MLP neurons of a small language model. Each row is named by its layer, matrix (up: input weights) and neuron, and shows model dimensions 0-127. Each number is 128 + 24 x the weight over its row's rms, rounded and kept within 0 to 255. Numbers have three digits each.
Before each neuron's rows, "fires after" lists the tokens most often just before its 100 highest values on Wikipedia text that the model never trained on.

fires after: "19", "18", "20"
L4.up332:156130153089155103127107047146131103141147130133090121126108186132122143158112182152157137067101148102173111089113106129103127122137138135146101168105074119118152176148150140119173136117095172170156143148132161170130130146105142126106121136168123104138129113126115130116131120161126143157119124123146122111123145143132140136123183111140124163123141145100122104101146123132112136128148

fires after: "C", "M", "R", "E", " (", "B"
L5.up524:119144116160157114107119139124165119123160128076131098095136134121102119130134111157148119150118134138123125120136115138121087109125115125152147079150092104140132179147137140170108115157137123168085164141115083118129158140189160148166125133105103114070135145128124171115134087142145159128136117148121102112171132120151105113143111152147126140113132109129162150186092106120129090159135

fires after: " the", " his", " her", "'s", "f"
L4.up165:140147159108085107140122113177130139130143184143109116115097118117127105105092148165139139152114131116091115098078136128133094138094095108105144141146129099158124109093149157126125146161141134110122109099116135176138092158091156193112129144125120136132108123188131128095154133129114125142145154100159137099142142141139120151106135102116151132101142148147123160128145132097108132137129

fires after: " to", " would", " not", "omm"
L7.up461:126123124151100076122113088111149088147148111134122135107152139163161093127109150146103120100134158158125091104136157150114119181135074172118143134140123115132104126115128129119118166127121175154121122140146115143155077131105113146159170153124117097112124110121134118150128114126138123121150118119091119100128168123135129113102126143125165142155119189088138153142137157117141116130108

fires after: "20", "19", " ", "|"
L4.up1000:120158157140120142163110096161137134129119112119107139143129159128144136147138141126130127147109097141115141121107113104138120147110140123080121147134099119095105158139164128171123140166118113118122116120130124174141140091140165103134115160133142151127122120109110150145160144139146082135105115098093122109126182148132167147069119146140149140153113151137162132123113123118100122158171

fires after: " |", " D", " R", "0", "1"
L7.up156:117195147141171170112117137145147103105127083097145140148142129159078123130182115112107141189142149132120133133144102126122116113137095088080115094104140118142166123090161148119099127112193133119117141138112113126126135164145113105144172171133139160130115145149198146127113127160161108149165150089152142110143135130116082090122097107105091127117127115141151122144130131122096077132111

fires after: ",", " New", " M"
L5.up827:145112125094121147095111136153138134163161125130132135158120132116141170166123109130108091150138117141192100144111135132128125163106129177119172117183106101135181145120145168074147084152147134150125148157117120118117149108130117110103140123123160148168128123162135116167147159160122109153149128179164108122122136150157080112138091176113107153085104119083102094141127111124130115110154

fires after: ".", "-", "25"
L5.up199:164135176090184131148125102117110169119162133067143119152130147141114110102100094119128112142117104121094139138106124169093133131110128119114139135102065170135132125126166138132067107112119156148096147131159113123124092149168170133111167138147130125082114103156139164110149126133121134085112128156132104138155188116122113124116129130102144130152103144143116130115100119097082121099111

fires after: "19", "20", ",", " "
L4.up918:137099127099160137086106120136134097157162129114106123124120149130100161142109155169157132093132156128142168148112136097107136158131104130125161086098111118092185122142113138133124119171135175159147141129149136099170133147099161106125168141146113103132126127126195132093105110173137130119111124168109121095145144155133084093143159137100129155106126124096107114116125141118068065095135

fires after: " the", " The", " b"
L7.up1197:154197130138099129115120096097146102098120130103157050130110110140161126118115175096137187146133142135130116107156178141094080115156133127153112066148127109146159133090138146138127143125095114127111117121109147086122135083123123163087100116111106128093106163101131130136145114124065104137132100142159159113129104142128088122134110109128094132166180150134136163113073131105111121128133

fires after: " |", " D"
L5.up617:119137102136167120086116128122149104131112138108166124138115117143120134125148116090133128108150153137125085112135115100129125168165125131134169106109160125118145149078131138120081140098186116148131098136123124101148143114146141125126166127143137150146169123184143131127114170154126122134174133144134138107106148108110088122171180112115102137178136133161149126131077140102112098096102

fires after: "19", "20", "81"
L4.up334:130149121094133118133109074115143110120163177159141109183118156114137137119175141138157092122118184109153103097093123147101127179139113126124142126124112135141155152120172118167119123134134156142125134103126144180110162111105170111129211137169164095112169096127155151140144104127128144130108121142100095111127170145120108119132157143132098145110109112121132103110159104134159126157162

fires after: "19", ",", " in", " United", "20"
L5.up664:156119128090120098108117123098127138174145188151110124122113181093125137127163151165126110103133166129150119129106126103136123144107120126085130120133077122134140173107144173101093135153141128150150173087128174157112167145112139093134158157124138113124111125136164122105128117116112134137111108096134116147128141175132125113126129154140101139096107148126122111167171125139176089149173

fires after: "20", "19"
L4.up107:155133109119154170072103098154175104169121146115122153142133151140113149128152148131139121109119145132147122120123128099124135139149156119116151108110110120110146134110144132140104132118144130156140154137143161136134159147109170120107183140163095145102140135153165173108081158170146123145120112163111086058168149140151093114153164143101132145110119125064117128111144145111098115120127

fires after: " |", "|", "-", " No", " Att"
L7.up569:145167120114155089104112092115142120115119157156144083131131096157161157179144145115096136124135091093131147132131121138128125093078154135118148162136137084143124124087120156146141166133177152093114144099120137150126145136116143165106146090090144107106138146149118115140120166116163092121161123172143081124135129157119125096145129103121114152160138104143154108132135098114100130148106

fires after: " |"
L7.up463:138130135116185134127123093109140141124138147121158128122148100146085111112150151075132103089151155122139135134128106120092093137162118119114156129143131170194167122087135116144122076151149126104130122119117128108111139121100129143137167144148127124095130130168150102113132103095149119164119114137138113139134167116108136115124147145123118125166125154126159152139108099109110127129124

fires after: " |", "|", "-"
L4.up1148:138143140104150135111111083177162133155114128129128132155100133170158161118134110124053137127144124152127126129116086155097158134110136139113186137185136102109128102159154132078138115172136101080126157153147095181106117093114142134116136110126099162111157107128124108109129164129112100176152132125167102108163190147134104124140123156110130136155099150137152122081085097140134123154108

fires after: "20", "19", "70", "60"
L5.up10:157112176123139145122119068140124121124170160141122143109131155131116165145138135119152132138111137104146066106109076112120166148114118109113135150121057142109157135080134146115098153139120128138130132099132154177115158142088169138102130152154090132094134150105131140123141100167101143145129105163104136122135145167136095118112112156148090134097142140141140151115110150096138110120133

fires after: "|", "-", ".", "\n", ".\n\n"
L7.up850:126144112120153160092121068125139143120135152091075098125103110131115106111173136151146113149119118131153160147102141166142131098131165102154171117110150105101128126119158160140106128082080149144140125155134156150105164119110102138142136121098097121069141120176118169108155112127097120151131107126105109114143153118116111142153152151123079138081151142115155130148158119112130093156148

fires after: " ", " to", " until", " W", " was", " would"
L5.up1214:124118158107143087144106140137128136162133121096114140115135109135085097136155120173118147084116147107137105117146113085122100146136123128176102145146067119117109147113129121147130126139153165134157151127108092093131079121092135107144108139153135161087154132188111132133156119110124106067106129132147129108094152147139148119128154119169111156152110114163143082179104160150135128111169

fires after: " M", " C", "C", " Mc", " and"
L7.up1077:112119108140099153144126123133143173083155131113088090105147148132102146110125114165082127153157116146160133113139122111128124154131166099155154066111104059136141151135125128102111136126164184178113101152148130122108145164116097143125161128103144151127147081154154124122123172099135124105108129148135114123150122140153155124127114099134104142115112062119188079163131104136075082100183

fires after: "20", "19", " New", "bor"
L5.up888:195100128090151117108119101124125097174139113136124087136103188122083121174093120175176139131125113141133082110118115127096145151144121125111115122121062102152146144122109124103144126099110144139102168124123175136119165153098177116147177150138111135102143143127139113137125134114146140131108128146106110135099148176134121087123100146121097133102110144141108115149144103134095107080198

fires after: " |", "==", "|", "-"
L7.up257:079130167082165159142111133154162156168158128109116128105109137155136116134133109144062133114130132173099124136135118061137146147118142106143177155121111095159138122129183137112111126104131177110123096141111142130165151137086160154126159135152137121116143120181163112148106156112100069131122094131173149098138160156148099099114101053137124144136163141139161134088145158115127091096165

fires after: " O", "O", " P", " M", " N"
L7.up899:107117177123112076089109095125161129144102168116151100133152130167089122132166117133124160122161145143165145135120118082131163136135138115112167107121075063146144123102183102140112120129153099153107127172182128085130129132163148146119155118125157142131096125186152138164120142152134122130158108106144130112152178157153115134127125088120123160174153188122166118086124133113105124135190

fires after: " |", "|", "\n\n", ".", ";"
L5.up892:105125101098150157145109121156147116128113121128110146137131143140137144127110117144088105095157119142107148147113157091116099124131109103126142126164145150163149095070118125156103114166167101131126118131115148099099110149155124141144131121073155123093171089117148136122119144146127138151134143075133113122158147106111147096113137084145135154153116131116198157105123111113146131091111

fires after: " ", " |", " by"
L5.up248:121149121113159128080122077129154099119116132088164124105106126186120133117134160148114121132111143123130101155118134133121170169162100130106156103142132136156154107107160153138125134102162136137140106167155097164161096134135161118120121143130140108131128125160166163081129176151110100179127126163141148092140155147119081133140150073104131130131145115137116126096095161159137122123087

fires after: " to", " ", " not"
L7.up57:139138118108144066105110160122132123158111128115116151157160106150154122134150122198135140120159138161092108106115149154153132123115124123128107140067092161159145124093126127168123116150127139170129139105139121169136073148096125116129151162142118098122122150152128123143081086108132110093119142148170162111119153154093108130110162117184144142137123083096116124138125138118167124108132

fires after: " the", " as", ",", " was", " vice", " became"
L7.up403:121151151141120167113112170105137174072150094128133139099162125130112142132152099103135074144172142141131137135132080132108109140161128125107132139179121141140134118115103201183109123133135157187099128124115129110152145146090128111129152149116133142128091140100154120126128134127139101140145122083171093110113122131120116138085124142137092146102152176070174124123104132177074118131142

fires after: " the", " a"
L7.up478:125168178110124134122110115131130141134116136091115122116115130130143129136147144109127147183119137106140112116136078088091084085157092141113137122149128121137141119052155155124089137136160105112141134157148116135119107130086131148143130107101154122114109100148132094152164105152111112140100157118141123073142164160195080138105122099172117148148134163159156142115129130135089091141136

fires after: ".", " (", "-", "R"
L7.up97:142161128123139151139105109144129126129141118130106118163132135131114123136151082148132094147141096133118068130147094170121126160171116131117172122106079114136121131130149129163067066108150143177082095126142128135081118088112140128116135138152146168113121107127117180146173151177144099125142152126102100130171126106177073131146136107109151143099127137122130131104126134128117136130100

fires after: "–", "M", "O", " O", " as", "U"
L7.up141:088117148137127102131115088113166126094126165078079129117103110123173099150108110126149162105129139127099168117147135123105117108112157081139121107106078114153094133151128133166126121169125155127128095112136145120132113123162128135144135160126100106093095089138146180096134175089112142113155117152140142104146147127166128037126096138133124136143149137141169143103092121121128097140118

fires after: " |", "|"
L7.up1021:140125167106138117122100111135137122119104136135118116112129118142148118137114096117099115099152131144144107108127114104133117134112154109117110154150119139129123129079165147147088101138161108113093184105137118133109129126156141142097146173094159112122114135184108108133166154145133147145113098126173138124148183157138086063110148114150129144153129119106165110092112123155128105153124

fires after: " ", " |", "20", " C", "-"
L4.up943:104139166136147130173097105145157153133134147126114137140158158139140177127162151105127152149116113128149143126124124117125104124150128128103094191132110133147126191127097125162125126125125107095125114083121121107141130133135140138142154156138136130146143117130107139144121164135144115131118118136140129106146124135148179145083136121124138138124129140154142133109126135106090118148191

fires after: "-", " ", "20", "19", "\n"
L5.up161:140151128104174157071099122164167134109135164070160119115112152148162113149110118098104147135138133123148185107156109144107099107124132140135206080114140103118132082151143145109117121138120115112120120162115142140105135118100114096122129120116122150165125136143134163142128154144150091145140115155123108097133159097136096124156160136111114151165109152140140109133119113117085103160134

fires after: " |", "-", ":", "The", " the"
L5.up1265:117164151105145125159115107125123150120178149107152059146132075125154116126133140116121141138147163142087161152088115148126123120131096124112148155143132145126155133117166113167102133106120156146119107170126147155114113125137099146126134128144148103114088125168139138105139122116119111150144154131187107138173139117133108121110157118141104140152117099155148116148147086081127130091152

fires after: " |", ",", "),", "|", ":"
L4.up755:174142117152118116101124148105177111147171150085153108169097133125122158137119116132100131151158096144126120116100170105152162148130074130095151143129115120162171134123145100115107095098129149100125133135138122147089090137100157104153169140128147125068144125211162150101101164149123138106155150114138103121155135169191122076112142120104158139135107118128152146127148119119123127100140

fires after: " the", ",", "==", " |\n", "2", "3"
L5.up823:096116146060124137130092133146133119112150122071102154125149161122115115138161138110124095071148150148102134113118123150087160159098133154101133139150157162131120119095131136074121113142137128118113102125098101109155169116095114138158100146093161107153111112162135135077176132123114121140137113155156154109127159123129129110110141126136144152112147140140160132130115154132168095117114

fires after: " the", " in"
L7.up108:106135160102138107121103104150141111147110144084126126136122149148119116143114160112142151071141111150104088080110146090102121114154143122144146094138135122151119132090121154123148125139110144134124121155121130139113163137156107136085092178089172091125158164122138140159158152144122117176118113159121100103110145143158079097113139163145133152129124112145186126146167100095131123091153